config = dict(
    n_layer=9,
    d_model=256,
    n_head=4,
    n_kv_head=4,
    head_dim=64,
    d_mlp=704,
    vocab_size=3381,
    activation='reglu',
    norm='rmsnorm',
    norm_place='pre',
    norm_eps=1e-05,
    positions='rope',
    rope_base=27400.0,
    rope_fraction=1.0,
    qk_norm=False,
    attn_scale=0.125,
    bias='none',
    tie_embeddings=False,
    parallel_block=False,
    extras=['capped logits'],
    init='normal',
    init_std_qkv=0.0173,
    init_std_o=0.0,
    init_std_up=0.0173,
    init_std_down=0.0,
    optimizer='muon_variant',
    lr=0.00861,
    lr_mult_o=1.5,
    beta1=0.95,
    lr_head=0.00595,
    grad_clip=0.5,
    warmup_steps=200,
    schedule='wsd',
    decay_fraction=1.0,
    decay_shape='linear',
    final_lr_fraction=0.05,
    batch_tokens=32768,
    seq_len=256,
    doc_mask=True,
    train_tokens=291500000,
    steps=8896,
    dataset='wikipedia_en',
)
MLP neurons of a small language model. Each row is named by its layer, matrix (gate and up: input weights; down: output weights) and neuron, and shows model dimensions 112-207. Each number is 200 + 20 x the weight over its row's rms, rounded and kept within 0 to 999. A neuron's up and down rows have the sign that makes its largest values positive.
After each neuron's rows, "fires on" lists the tokens most often at its 100 highest values on Wikipedia text that the model never trained on; "fires after" lists the tokens most often just before its 100 highest values on Wikipedia text that the model never trained on. A number after a token or word is its count.

L3.gate65,211,204,209,215,183,196,173,201,186,189,207,175,217,197,192,198,180,206,204,196,196,236,162,203,185,199,190,229,176,189,179,172,191,181,169,181,202,208,221,176,238,205,234,192,186,191,180,186,213,183,196,222,189,204,170,223,211,172,238,165,224,224,212,183,198,236,206,178,196,180,207,189,205,193,224,215,178,188,222,193,197,193,195,131,194,187,197,185,193,180,184,211,206,203,161,205
L3.up65,214,219,208,217,170,204,186,206,205,218,210,194,210,189,206,218,189,200,186,202,182,196,172,192,189,179,177,261,172,202,200,173,187,185,188,188,199,211,213,184,213,187,210,212,185,195,164,188,199,207,183,224,225,213,174,225,226,170,242,163,223,207,226,170,244,239,219,166,188,186,215,217,197,177,204,207,196,209,221,185,183,213,182,153,189,208,211,184,202,199,188,205,203,199,152,213
L3.down65,189,225,211,193,199,216,183,200,182,180,211,234,208,207,170,215,198,194,172,210,195,217,200,178,227,190,176,190,179,207,215,165,183,182,201,180,164,248,223,180,200,163,204,184,183,214,222,187,174,223,202,227,183,171,220,181,167,206,196,233,200,168,209,190,195,185,177,237,190,203,226,230,212,225,186,215,198,225,191,173,207,168,226,222,206,219,193,184,192,183,187,187,179,209,192,205
fires on: "8" 14, "7" 12, ". " 12, "9" 7, "0" 7
fires after: "," 59, "St" 12, "For" 5, "sit" 5, "for" 4

L2.gate152,164,172,206,218,165,182,264,195,197,197,222,210,205,183,189,181,206,182,221,192,171,194,189,234,201,171,173,197,215,216,216,201,194,176,194,226,172,199,189,182,258,204,171,219,189,208,185,184,209,179,153,210,217,163,217,195,210,183,227,205,231,193,215,234,159,224,208,201,172,222,199,198,192,228,236,201,201,195,197,186,214,207,187,179,184,176,221,197,215,197,215,195,226,182,195,219
L2.up152,174,206,226,179,191,184,247,184,192,211,209,215,233,189,222,195,215,188,236,200,167,195,197,218,202,168,168,223,197,199,208,191,216,182,222,228,206,192,202,172,224,213,188,192,169,207,185,184,213,183,203,200,201,182,203,204,207,171,219,171,176,168,205,233,187,186,186,215,183,232,191,197,160,214,190,197,202,180,215,173,227,230,186,200,190,179,238,205,207,190,219,194,207,179,218,228
L2.down152,216,202,215,171,145,203,183,180,173,216,200,206,231,197,190,193,192,233,207,200,220,235,207,179,228,159,140,220,212,202,186,186,187,187,177,220,181,217,209,211,221,164,193,146,214,195,213,210,184,198,219,209,199,218,192,186,228,193,236,213,211,161,185,223,218,170,202,209,200,196,192,214,164,210,214,192,205,232,197,203,213,209,188,194,186,216,219,188,167,193,239,169,186,177,187,226
fires on: "\"" 75, "I " 15
fires after: "| " 70, "\"" 11, "- " 5, "\n" 4

L2.gate686,231,243,188,171,169,189,199,235,158,202,199,212,197,224,209,239,187,184,230,195,218,217,208,212,198,205,218,213,197,200,216,210,205,220,189,222,209,208,189,161,176,182,214,176,198,217,211,202,217,242,210,196,217,209,221,176,231,196,200,159,212,190,197,186,194,192,209,217,205,222,229,211,235,198,170,184,201,204,179,159,212,206,199,206,205,173,210,219,198,186,194,222,212,191,199,203
L2.up686,229,203,217,176,180,188,200,199,190,162,204,216,186,230,181,208,197,190,219,190,212,215,210,218,196,201,201,210,186,218,165,199,220,206,217,204,181,216,172,209,195,203,223,167,225,205,244,225,203,236,216,199,212,192,186,208,190,188,216,177,209,185,209,189,201,184,220,198,208,222,232,210,213,217,192,205,176,200,198,155,230,195,194,212,222,190,191,222,186,198,229,226,234,206,222,214
L2.down686,206,213,211,172,221,194,189,198,226,195,201,199,183,205,217,193,196,196,161,166,213,194,195,174,176,162,190,177,174,216,237,166,193,221,231,188,211,208,222,159,162,190,228,183,205,213,188,199,185,201,212,188,217,171,182,194,197,195,239,149,204,198,218,203,232,220,205,218,208,240,210,215,199,222,202,216,193,153,210,207,216,218,172,206,215,217,201,201,204,179,230,200,180,184,207,218
fires on: "C" 46, "C " 21, "K " 10, "FA " 4
fires after: "K" 15, "U" 11, "O" 10, "S" 10, "Mc" 10, "C" 8

L2.gate222,169,181,201,193,199,212,200,189,157,214,211,195,213,204,189,208,185,191,187,215,221,206,201,185,209,155,239,180,220,231,204,189,163,189,225,209,204,196,221,180,214,167,171,203,201,210,205,166,205,206,197,192,214,197,212,230,232,205,184,210,203,255,191,182,186,192,220,195,210,222,175,171,203,193,194,212,212,221,242,200,204,205,209,217,166,238,191,218,193,157,208,223,198,216,214,206
L2.up222,166,188,191,181,207,212,204,162,154,190,210,212,207,205,159,197,179,187,206,236,207,227,207,204,213,169,212,199,242,216,190,206,158,163,194,201,205,209,211,180,222,175,188,196,203,207,222,170,189,216,186,173,207,206,228,215,209,194,192,210,217,256,184,190,185,193,207,205,225,207,189,174,197,232,218,211,213,216,235,186,227,198,221,197,169,215,170,189,215,174,216,200,219,213,179,213
L2.down222,210,180,197,202,171,184,166,215,196,212,206,190,187,218,210,213,210,239,207,247,214,214,193,132,205,116,188,191,195,193,172,235,189,183,211,206,206,227,174,187,185,180,221,196,213,183,198,207,201,221,217,203,210,185,204,210,213,227,207,196,210,207,216,183,217,175,197,193,205,207,198,195,221,231,188,194,227,218,203,207,231,200,198,195,211,216,206,191,192,224,194,195,194,205,177,240
fires on: "\n\n" 95
fires after: "." 88

L3.gate122,228,205,204,213,198,184,167,208,165,170,235,212,202,204,188,203,201,191,225,161,234,216,190,210,202,213,170,211,208,185,204,173,200,213,262,203,202,230,216,184,193,201,188,223,215,221,183,202,205,219,208,208,196,218,200,223,214,185,204,185,246,243,187,196,185,208,215,215,206,184,191,189,200,214,198,220,215,174,189,230,197,203,211,184,184,198,237,192,184,223,187,202,198,191,169,207
L3.up122,203,201,182,178,192,242,209,192,202,187,198,183,193,184,189,178,190,200,193,192,192,198,205,190,193,189,192,214,179,159,211,165,171,155,222,208,185,183,203,191,240,212,204,214,205,154,190,215,206,212,195,225,227,235,183,202,215,192,181,202,234,187,226,211,170,257,181,198,176,187,205,224,209,200,210,194,215,218,209,231,188,191,185,190,169,222,175,202,219,199,195,176,188,224,235,249
L3.down122,190,188,188,198,207,268,198,200,209,209,191,166,211,223,190,205,201,173,157,224,230,213,209,181,211,186,199,169,216,192,185,208,203,191,184,179,169,184,211,175,238,213,203,162,209,182,204,181,206,221,132,203,173,180,202,170,193,215,208,216,193,194,189,225,166,217,185,231,226,177,215,211,209,168,202,201,165,205,208,208,217,205,215,204,210,202,185,220,221,212,196,180,190,204,198,217
fires on: "8" 23, "9" 16, "7" 13, "- " 13, "5" 7, "6" 6
fires after: "," 38, "." 37, "\n" 13

L3.gate128,234,183,210,176,228,168,195,174,209,178,174,202,188,203,198,231,192,189,211,191,195,219,250,214,227,212,190,206,236,225,208,179,138,141,211,203,212,221,198,195,204,198,209,213,207,208,192,211,196,234,167,212,215,193,189,238,206,213,177,194,196,245,190,184,200,203,198,238,196,211,208,181,192,192,196,182,166,185,221,189,211,180,249,192,168,208,209,145,222,157,213,214,202,207,149,199
L3.up128,211,177,189,213,255,210,224,213,205,197,212,171,205,214,234,186,194,193,186,197,184,207,179,146,213,216,199,221,223,219,216,224,187,169,197,184,185,217,214,205,183,215,229,189,198,194,202,206,200,192,242,186,209,207,195,237,201,189,196,209,153,224,224,160,217,188,202,203,183,230,191,200,228,174,201,206,178,210,180,194,206,180,200,198,201,170,204,173,204,221,204,181,256,181,184,205
L3.down128,199,187,196,218,209,186,213,191,179,202,196,204,226,214,189,189,212,177,215,219,192,202,193,136,192,128,197,230,188,218,178,213,169,186,202,206,204,188,174,195,206,185,207,205,203,210,214,228,177,188,185,187,193,190,186,201,206,185,202,202,203,190,205,188,187,204,232,213,183,217,186,168,200,193,217,212,200,225,217,229,211,173,158,210,206,227,212,193,223,232,197,206,221,225,154,206
fires on: "\n\n" 99
fires after: "." 91, "\"." 5, ".\"" 4

L3.gate194,226,206,199,197,183,174,210,191,222,214,203,203,162,179,206,184,204,191,210,181,210,224,187,196,165,188,203,168,186,185,205,203,195,154,216,197,191,213,214,200,230,199,214,196,167,185,182,194,214,195,220,222,189,200,184,189,218,168,199,175,190,205,211,194,196,231,208,212,182,175,180,205,203,180,174,225,203,207,202,200,214,178,172,153,207,196,212,172,176,217,187,204,145,205,194,181
L3.up194,222,216,214,228,178,170,193,213,201,209,217,201,170,168,189,189,200,200,194,165,207,211,207,180,169,184,191,174,188,207,198,198,205,175,218,206,194,225,192,198,230,190,218,202,204,188,189,186,183,205,221,194,184,216,180,203,217,175,222,193,207,198,189,213,168,229,181,200,167,150,181,203,182,176,190,211,200,195,196,210,188,170,170,168,220,195,220,211,162,200,164,225,161,181,182,195
L3.down194,183,183,198,199,224,204,194,210,194,195,188,200,197,221,208,218,203,221,202,193,216,218,168,189,209,188,179,198,192,183,157,200,188,204,214,215,162,175,232,194,213,171,199,188,201,203,200,185,159,204,181,219,159,162,201,169,188,204,185,185,206,175,226,220,214,238,193,210,224,188,217,198,212,191,186,219,196,207,196,199,249,172,183,214,214,171,234,205,201,199,210,178,159,234,179,212
fires on: "8" 19, "ir" 15, "0" 11, "9" 8, "7" 8, "4" 7
fires after: "," 52, "." 20, "K" 7, "M" 4, "age " 4

L2.gate96,180,169,179,215,196,214,197,195,197,215,208,179,201,239,178,182,198,215,179,201,189,216,187,194,202,211,208,191,216,211,201,206,230,194,211,207,220,212,219,181,215,200,239,175,189,173,189,211,228,148,211,197,212,225,184,187,199,204,208,154,209,210,239,221,205,173,198,174,199,186,211,203,234,190,203,174,165,182,240,198,188,151,194,219,199,244,179,185,208,170,211,203,209,202,214,192
L2.up96,192,202,177,204,181,213,205,209,179,232,198,182,205,219,185,180,195,194,203,203,206,222,162,197,201,185,195,183,213,201,192,197,199,189,214,220,228,219,212,175,241,193,211,171,184,192,222,186,211,173,212,187,241,212,180,189,205,189,188,187,210,199,214,241,227,193,201,183,227,198,210,221,226,195,194,179,205,205,226,192,185,165,198,247,201,220,167,167,192,181,214,218,175,189,223,160
L2.down96,192,190,207,212,178,229,190,211,214,219,220,170,202,213,166,160,224,251,173,200,219,198,183,182,222,162,215,180,212,196,187,192,221,170,190,180,192,185,218,172,161,176,211,182,209,195,161,254,181,179,234,191,194,197,185,159,198,221,185,205,218,188,194,203,221,167,202,209,208,191,193,188,186,214,168,227,189,202,189,200,193,176,188,224,191,213,234,175,186,207,199,232,175,190,177,215
fires on: "ain" 34, "====" 29, "===" 24, "==" 13
fires after: "\n\n" 42, "s" 7, "er" 7, "\n" 6, "P" 5, "M" 4

L3.gate441,225,215,206,218,223,203,173,184,208,194,194,231,193,205,184,196,197,184,220,168,196,208,209,218,190,187,230,196,187,236,192,221,192,192,200,222,172,215,196,179,236,187,202,207,185,190,167,198,175,185,224,200,185,177,224,210,176,203,187,179,214,204,169,208,186,211,211,216,188,228,189,197,191,221,211,202,184,190,196,215,225,222,191,209,209,192,191,206,243,216,221,208,165,214,199,188
L3.up441,212,205,188,179,192,205,207,216,197,215,192,195,178,197,217,248,184,190,187,215,199,245,218,175,186,220,190,235,236,258,203,161,175,228,223,209,202,183,197,204,181,207,189,192,197,213,216,170,186,170,246,195,173,211,188,213,220,221,211,201,192,184,164,216,223,169,213,188,184,200,176,215,182,192,230,219,213,193,214,189,207,223,203,213,186,235,215,196,199,174,204,163,210,194,197,222
L3.down441,205,233,202,214,182,185,209,207,172,221,204,195,189,223,231,202,219,193,175,181,181,247,222,188,201,230,198,231,154,214,174,136,177,201,205,190,219,191,200,193,190,193,231,206,182,234,204,229,203,206,250,231,179,200,186,222,193,201,219,230,178,207,183,223,199,211,215,214,177,203,187,204,227,208,221,210,207,176,217,213,217,206,179,218,211,180,224,211,217,196,189,185,220,199,212,216
fires on: "form" 21, "ah" 16, "is" 10, "los" 6, "found" 6, "hand" 5
fires after: "the " 20, "W" 15, "w" 6, "G" 6, "S" 5

L3.gate549,210,194,231,223,167,223,182,181,195,198,187,221,236,170,189,190,198,207,214,229,183,185,185,219,206,180,190,209,184,227,195,229,176,224,181,185,190,205,215,200,193,228,199,226,230,206,195,189,216,217,209,214,207,211,214,199,206,198,234,225,194,194,190,192,201,202,206,194,239,207,230,207,258,231,192,193,199,229,224,180,252,175,193,184,227,196,208,181,230,191,165,221,203,198,215,216
L3.up549,216,249,164,184,207,202,176,219,194,206,229,203,245,194,187,204,192,179,225,222,193,204,229,203,194,193,213,188,208,201,214,210,193,185,238,206,182,228,201,224,211,209,194,229,170,174,230,208,202,168,188,208,210,227,188,174,173,203,230,215,193,226,214,183,207,185,197,234,179,225,180,216,180,212,214,217,159,218,229,221,235,206,217,183,194,154,207,209,224,212,200,203,242,190,185,214
L3.down549,210,183,193,158,209,206,195,202,204,183,191,203,190,230,174,214,218,254,229,211,206,239,226,172,212,183,204,184,232,199,197,198,188,240,220,201,191,220,206,204,188,183,221,199,167,208,204,217,212,197,209,202,192,206,139,202,174,241,194,171,196,190,204,203,187,173,202,181,194,232,222,263,231,176,199,219,190,185,196,209,204,214,196,179,209,216,196,205,216,218,199,188,222,216,213,196
fires on: "is" 17, "un" 14, "ud" 14, "ol" 14
fires after: "R" 43, "W" 10, "O" 7, "S" 6, "U" 5, "A" 4

L3.gate689,196,200,172,205,208,220,182,210,244,194,193,178,192,230,154,229,220,192,207,187,170,236,168,179,222,207,197,221,197,184,211,214,228,185,217,199,176,175,196,194,206,199,227,197,224,201,185,209,223,186,202,218,223,200,200,163,224,162,179,181,188,211,202,215,169,198,225,188,171,155,206,181,206,194,217,151,232,217,202,214,180,208,200,178,182,178,204,188,210,243,233,174,177,197,196,226
L3.up689,200,203,193,202,212,236,176,221,216,221,211,181,204,235,144,218,218,218,231,196,209,254,188,196,207,207,194,235,185,183,192,177,192,168,241,182,203,187,192,191,224,196,211,173,197,176,201,227,222,184,193,203,210,220,204,186,217,143,209,179,212,213,188,195,175,225,210,197,194,194,184,184,193,210,226,171,202,210,207,201,173,195,182,165,188,172,213,178,181,226,209,210,173,211,200,202
L3.down689,197,193,179,214,215,215,203,215,208,205,155,178,206,213,201,207,222,197,180,217,212,210,212,184,208,145,181,240,196,185,204,222,186,190,177,199,184,196,218,228,197,198,192,222,215,197,188,208,206,196,185,242,217,192,214,185,163,175,230,192,192,157,212,191,228,227,173,204,213,205,210,197,190,212,243,185,211,220,196,203,226,218,147,169,171,205,205,238,214,188,222,180,161,200,189,252
fires on: "6" 23, "7" 22, "ove " 11, "8" 11, "199" 9, "9" 7
fires after: "." 50, "," 19, "ab" 9, "in " 6, "^{" 5

L2.gate498,196,198,196,161,203,214,211,163,195,199,199,223,166,195,178,171,169,210,230,195,212,242,211,195,191,186,246,206,201,179,210,189,199,183,207,207,207,204,219,216,229,207,210,195,212,206,171,213,208,164,160,217,178,199,241,229,209,195,213,199,250,178,213,212,168,206,211,150,193,179,210,219,184,194,206,161,184,198,192,185,211,230,175,229,179,198,205,201,205,225,206,173,206,207,197,208
L2.up498,187,208,236,168,198,214,200,179,195,224,190,227,170,192,178,188,176,221,225,208,207,233,237,216,193,164,259,213,197,159,206,174,216,187,196,199,204,210,213,243,224,196,201,188,206,190,169,234,205,180,169,225,191,215,215,223,207,184,209,228,245,187,204,209,198,206,210,164,175,179,200,220,176,216,201,149,194,192,194,202,189,204,190,219,182,197,202,199,198,227,200,162,192,184,184,198
L2.down498,158,191,222,192,176,198,177,225,211,200,188,218,165,187,170,205,193,207,180,185,221,222,195,215,215,184,206,195,177,178,186,182,200,179,201,211,215,196,180,224,210,174,187,171,250,206,152,216,184,148,161,201,198,186,230,234,229,202,188,202,228,211,206,242,191,165,185,193,214,198,225,201,197,202,181,193,210,213,206,179,202,212,189,172,185,202,240,201,206,210,215,171,190,224,240,203
fires on: "| " 82, "ac" 13, "Ac" 4
fires after: "\n\n" 46, "\n" 37

L2.gate672,226,179,190,203,212,193,222,185,186,178,186,217,187,208,204,204,187,164,198,220,197,244,174,198,208,205,246,203,182,207,209,202,229,170,195,188,177,220,196,224,233,191,188,213,162,203,198,204,217,199,208,203,214,203,231,223,218,212,207,195,201,201,236,173,184,171,186,207,180,181,162,189,208,226,196,157,212,210,224,192,261,181,237,221,196,200,197,208,193,156,249,201,173,243,201,225
L2.up672,188,175,194,190,246,208,190,182,162,242,179,226,194,219,209,184,211,211,208,203,231,173,206,200,142,208,198,218,241,181,232,178,171,207,183,193,237,200,185,174,201,180,227,218,169,221,219,182,218,198,192,206,199,196,210,233,214,184,191,210,181,240,184,183,196,227,212,171,214,212,237,209,235,181,197,249,224,235,225,199,168,187,195,186,162,195,206,193,181,201,199,192,241,215,209,222
L2.down672,183,196,233,209,206,185,198,196,213,206,198,218,202,193,188,200,209,217,196,235,205,155,193,178,144,193,179,215,212,174,200,171,165,210,188,181,195,184,196,192,203,207,206,197,195,202,208,187,184,179,212,188,176,198,168,197,210,154,205,217,164,223,192,204,173,225,217,188,221,188,218,187,216,189,192,253,199,223,194,223,161,213,202,189,158,211,201,179,200,240,171,182,200,181,187,205
fires on: "\n\n" 100
fires after: "." 38, "==" 30, ":" 11, ")." 7

L3.gate485,225,203,185,204,181,250,181,174,223,162,208,206,190,214,210,161,188,215,205,221,191,215,181,189,199,176,207,199,222,196,212,187,235,163,220,181,183,210,196,196,210,183,190,221,209,205,212,185,187,217,218,189,201,203,200,206,195,202,204,218,158,194,207,195,152,159,194,235,188,188,197,198,206,208,187,212,208,212,203,183,190,158,202,251,223,201,212,157,212,159,195,192,205,190,206,201
L3.up485,238,195,201,185,162,196,203,186,155,193,202,208,219,218,190,176,222,216,184,203,204,217,179,183,211,210,203,172,201,200,195,177,217,240,232,206,203,181,171,186,224,183,198,224,210,233,233,199,203,192,191,192,211,198,152,215,217,208,225,187,188,197,203,206,188,189,199,219,178,164,209,212,198,181,147,212,197,207,233,219,182,178,220,235,183,188,187,206,214,219,183,219,215,188,170,217
L3.down485,208,170,181,220,142,205,211,182,189,216,197,199,211,200,216,207,206,208,232,226,204,233,188,150,203,185,191,201,180,160,172,213,239,213,260,181,231,229,173,176,187,182,178,202,213,208,224,215,163,185,175,214,180,202,205,226,188,222,201,216,225,187,216,223,197,247,187,190,201,185,226,225,193,172,182,221,209,195,190,228,188,196,184,205,204,217,193,204,187,205,225,198,185,202,171,233
fires on: "all" 21, "most " 14, "large " 14, "cent" 8, "early " 6
fires after: "the " 32, "G" 14, "a " 10, "The " 6, "B" 6, "sm" 5

L3.gate579,158,190,232,225,208,160,191,215,168,227,178,203,187,189,197,204,216,222,196,187,234,205,205,180,175,192,208,185,165,208,205,207,198,176,179,209,177,204,194,194,218,210,195,196,198,207,235,221,201,193,225,252,215,201,222,159,202,190,214,222,216,160,171,200,223,231,195,208,187,162,189,208,213,207,186,227,176,181,183,188,196,191,200,209,187,219,199,171,220,198,231,189,188,193,178,195
L3.up579,145,173,230,215,223,161,234,198,213,237,199,190,196,196,231,168,193,190,193,181,217,189,201,180,198,147,162,219,203,204,184,211,161,191,219,231,208,198,183,195,203,234,212,216,177,177,209,204,216,188,248,200,198,209,193,185,197,183,215,203,197,220,227,197,204,218,192,210,212,210,225,177,193,188,218,156,178,194,237,208,174,185,219,244,187,181,213,221,184,185,166,203,193,193,213,195
L3.down579,149,226,195,192,188,172,200,189,203,222,225,204,202,197,202,176,250,203,188,196,186,209,184,207,207,156,185,201,209,221,212,209,221,218,181,220,200,207,228,192,190,222,213,188,191,203,205,198,193,208,252,186,156,211,178,157,193,221,198,271,214,192,191,227,218,203,212,224,196,181,195,201,220,176,197,217,176,164,215,216,173,191,205,187,238,204,191,184,224,180,180,187,186,165,185,204
fires on: "===" 65, "=== " 32
fires after: "\n\n" 90, "\n" 7

L2.gate668,205,214,196,198,220,224,211,164,219,176,169,168,198,179,178,202,217,237,199,212,206,211,172,190,215,222,197,203,229,205,214,163,186,189,208,231,191,198,191,167,219,185,190,194,218,179,209,191,205,195,210,216,206,214,219,205,164,192,195,169,222,236,221,178,196,202,230,225,213,196,194,203,197,172,179,178,218,181,200,215,198,206,190,172,215,187,192,206,210,230,189,184,219,174,180,244
L2.up668,178,219,199,192,238,218,188,190,162,207,162,164,214,199,147,185,224,210,185,214,211,189,199,194,225,225,211,209,208,202,212,206,189,226,197,223,187,194,165,189,204,192,207,211,241,177,173,158,174,158,230,176,202,220,194,198,158,161,217,210,230,216,187,179,200,183,214,254,203,222,156,178,205,212,181,221,176,163,203,235,214,208,202,186,223,198,217,183,182,186,198,181,202,198,164,244
L2.down668,199,180,200,161,199,219,215,183,208,179,176,193,197,171,160,188,241,218,208,210,235,216,184,205,223,160,227,219,224,197,250,200,201,205,217,188,162,224,200,184,200,200,219,209,212,203,183,222,217,184,219,213,221,201,195,187,179,201,201,211,252,233,201,185,233,217,219,223,219,207,211,228,193,165,177,200,228,196,199,242,203,230,193,188,187,191,186,200,203,198,203,183,159,179,182,268
fires on: "6" 58, "7" 33, "5" 9
fires after: "| " 59, "," 17, "; " 9, "(" 7

L2.gate19,172,207,191,206,210,169,244,207,183,201,175,199,177,189,202,197,203,239,205,250,203,204,166,253,215,211,168,195,233,190,175,209,168,162,208,219,201,174,194,201,160,177,215,163,203,186,192,164,213,220,180,205,207,175,209,183,186,186,204,205,168,187,216,199,198,201,194,241,179,162,201,188,159,213,221,191,174,216,211,192,206,182,213,193,204,229,190,170,217,177,226,235,195,227,193,194
L2.up19,155,206,185,184,196,201,210,183,228,207,197,214,167,205,178,183,249,178,196,189,230,224,219,222,224,194,208,212,191,172,194,219,161,199,192,183,248,199,218,203,209,189,202,177,177,207,195,195,207,184,168,227,211,216,206,214,173,237,195,185,218,186,189,218,202,194,196,204,177,190,214,179,208,210,184,177,172,196,186,215,203,188,215,218,162,206,182,211,211,200,225,182,183,240,222,188
L2.down19,168,199,190,205,170,195,173,193,221,189,204,171,204,203,209,223,226,232,204,232,207,202,180,168,223,164,228,171,187,182,177,217,214,181,184,158,218,222,217,204,142,180,216,198,185,209,201,214,184,220,207,232,174,195,190,183,144,199,224,213,238,186,213,178,224,172,220,201,197,215,209,209,223,196,197,184,219,178,209,208,135,181,187,167,233,231,186,202,203,213,228,213,213,189,228,217
fires on: "=== " 23, "===" 21, "== " 21, "====" 13, "==" 12, "Website" 4
fires after: "\n\n" 90, "- " 6

L3.gate505,172,175,215,198,186,188,206,203,203,211,170,217,202,186,200,187,184,190,237,188,208,181,198,189,180,197,216,211,223,201,203,204,220,180,201,193,188,226,207,186,221,163,221,211,205,216,174,183,205,204,195,204,179,210,197,246,198,179,222,215,218,220,181,161,175,193,215,221,193,183,173,182,228,199,238,152,194,212,210,231,216,168,195,214,168,193,181,179,182,168,223,235,183,233,179,193
L3.up505,208,214,221,204,199,201,185,248,189,231,167,169,183,192,180,202,209,218,209,189,208,202,226,199,187,201,186,206,223,206,207,180,187,223,197,222,185,168,214,221,163,184,191,170,167,205,187,189,160,211,202,190,171,177,221,236,187,180,181,195,222,205,215,192,195,191,203,196,217,195,213,199,214,201,219,169,194,186,209,229,188,170,224,161,153,224,203,208,186,221,182,212,174,193,186,195
L3.down505,178,179,209,185,188,200,200,186,182,184,173,199,191,205,203,196,196,203,216,229,220,195,196,152,181,133,194,182,201,185,198,221,181,166,195,196,177,191,198,202,197,175,231,211,191,218,170,210,203,221,205,197,190,201,191,233,190,186,213,206,218,207,182,175,234,194,194,206,189,185,197,188,203,219,185,179,214,219,223,194,204,202,174,218,187,201,192,176,185,179,214,225,179,205,195,213
fires on: "\n\n" 42, "==" 29, "in" 10, ". " 9, "er" 4
fires after: "." 39, "career" 6, "to " 5, "life" 5, "was " 4

L3.gate101,196,219,225,201,224,222,220,187,193,176,199,213,177,202,178,183,179,150,223,209,209,202,198,199,188,160,191,208,207,160,209,142,227,170,176,207,240,205,202,208,156,211,211,216,185,176,196,222,239,204,193,187,172,247,225,214,198,201,206,196,208,207,190,158,182,208,191,195,182,221,219,193,203,209,201,194,205,175,206,221,216,215,206,206,190,190,202,200,197,212,193,209,222,192,187,183
L3.up101,205,185,200,199,215,222,210,169,177,190,221,195,208,189,223,196,169,210,221,198,164,210,204,204,183,163,223,212,191,176,190,177,180,210,193,204,217,244,197,230,185,228,212,251,201,198,203,197,219,214,150,230,169,242,228,200,235,217,217,189,240,221,176,194,200,192,214,218,189,207,225,188,177,186,167,185,173,195,243,237,192,233,180,223,196,198,172,221,191,197,204,208,186,183,192,224
L3.down101,211,215,242,222,195,218,227,178,219,197,179,182,192,172,157,236,213,208,216,220,204,221,181,203,198,165,202,198,177,214,203,227,224,204,175,210,183,195,164,203,214,174,199,174,210,207,177,235,222,199,173,185,206,225,211,165,211,228,206,205,193,176,198,203,180,184,174,228,239,221,227,222,230,204,178,229,180,201,243,218,173,207,211,190,181,216,242,221,215,205,196,203,190,208,189,206
fires on: "| " 100
fires after: "\n\n" 47, "\n" 23, "Date " 5

L3.gate236,194,182,196,209,204,178,234,155,210,169,204,196,200,231,205,212,246,203,171,188,206,206,195,200,196,208,187,202,208,179,183,184,205,171,190,183,191,230,205,175,199,237,160,196,203,198,200,207,175,218,194,229,187,188,220,186,175,216,207,178,205,194,191,211,179,183,199,168,192,189,177,213,209,184,213,202,230,183,217,206,214,189,230,196,192,175,200,206,200,202,174,213,217,211,199,176
L3.up236,226,188,204,236,217,187,198,229,198,209,192,181,180,249,194,196,213,198,166,217,228,228,185,186,199,217,192,204,197,211,152,182,187,206,221,162,181,219,224,194,205,217,226,201,166,203,173,141,221,218,177,220,166,195,204,235,202,204,214,181,195,215,167,198,218,191,209,201,221,196,266,240,201,152,181,218,198,203,206,184,214,212,231,166,173,207,170,184,214,202,174,248,167,201,217,208
L3.down236,221,179,208,223,213,202,209,198,185,210,169,204,183,184,168,198,196,208,194,206,212,187,196,178,205,208,187,171,228,184,194,179,180,196,194,189,188,197,203,202,236,186,193,174,203,210,173,228,193,204,186,185,196,215,167,184,202,206,222,198,202,197,205,182,250,205,224,191,199,207,189,178,182,178,144,212,211,198,193,193,187,207,202,154,168,207,204,204,169,215,142,219,195,199,225,194
fires on: "b" 36, "l" 17, "ad" 10, "bu" 7, "n" 5, "an" 4
fires after: "de" 17, "er" 13, "ful" 7, "He" 5, "exp" 5, "person" 5

L2.gate313,200,222,229,183,194,242,172,250,190,207,192,231,220,179,208,184,207,211,158,171,231,230,218,234,205,220,175,204,215,203,163,206,164,204,232,234,219,196,193,181,193,146,203,215,205,175,201,193,225,243,189,196,191,173,251,204,245,213,183,200,192,229,212,230,225,209,196,202,205,138,194,199,179,177,200,200,177,197,156,226,211,218,206,230,164,214,225,233,214,203,198,194,206,226,183,191
L2.up313,186,180,210,153,202,225,155,168,219,193,178,218,193,186,196,202,211,208,224,178,241,179,221,219,203,195,190,196,224,227,201,198,224,172,217,202,218,204,212,186,193,168,208,179,194,182,210,178,203,239,197,213,189,182,201,222,209,238,203,214,227,191,229,224,231,244,217,181,185,217,204,188,199,204,193,203,230,213,195,198,191,233,229,219,193,200,216,227,193,196,198,182,208,229,177,185
L2.down313,218,228,182,199,167,214,195,219,186,183,228,155,170,183,223,211,202,231,170,216,202,178,208,197,239,192,179,201,173,194,196,220,224,177,229,190,214,174,179,186,220,210,198,184,206,214,208,199,206,210,200,168,222,171,242,211,236,181,212,212,196,215,185,213,216,202,242,223,206,213,206,199,228,195,170,187,205,211,164,193,214,203,198,200,208,223,182,173,210,226,195,189,185,206,239,201
fires on: ", " 94
fires after: "6" 17, "9" 10, "7" 9, "5" 8, "8" 8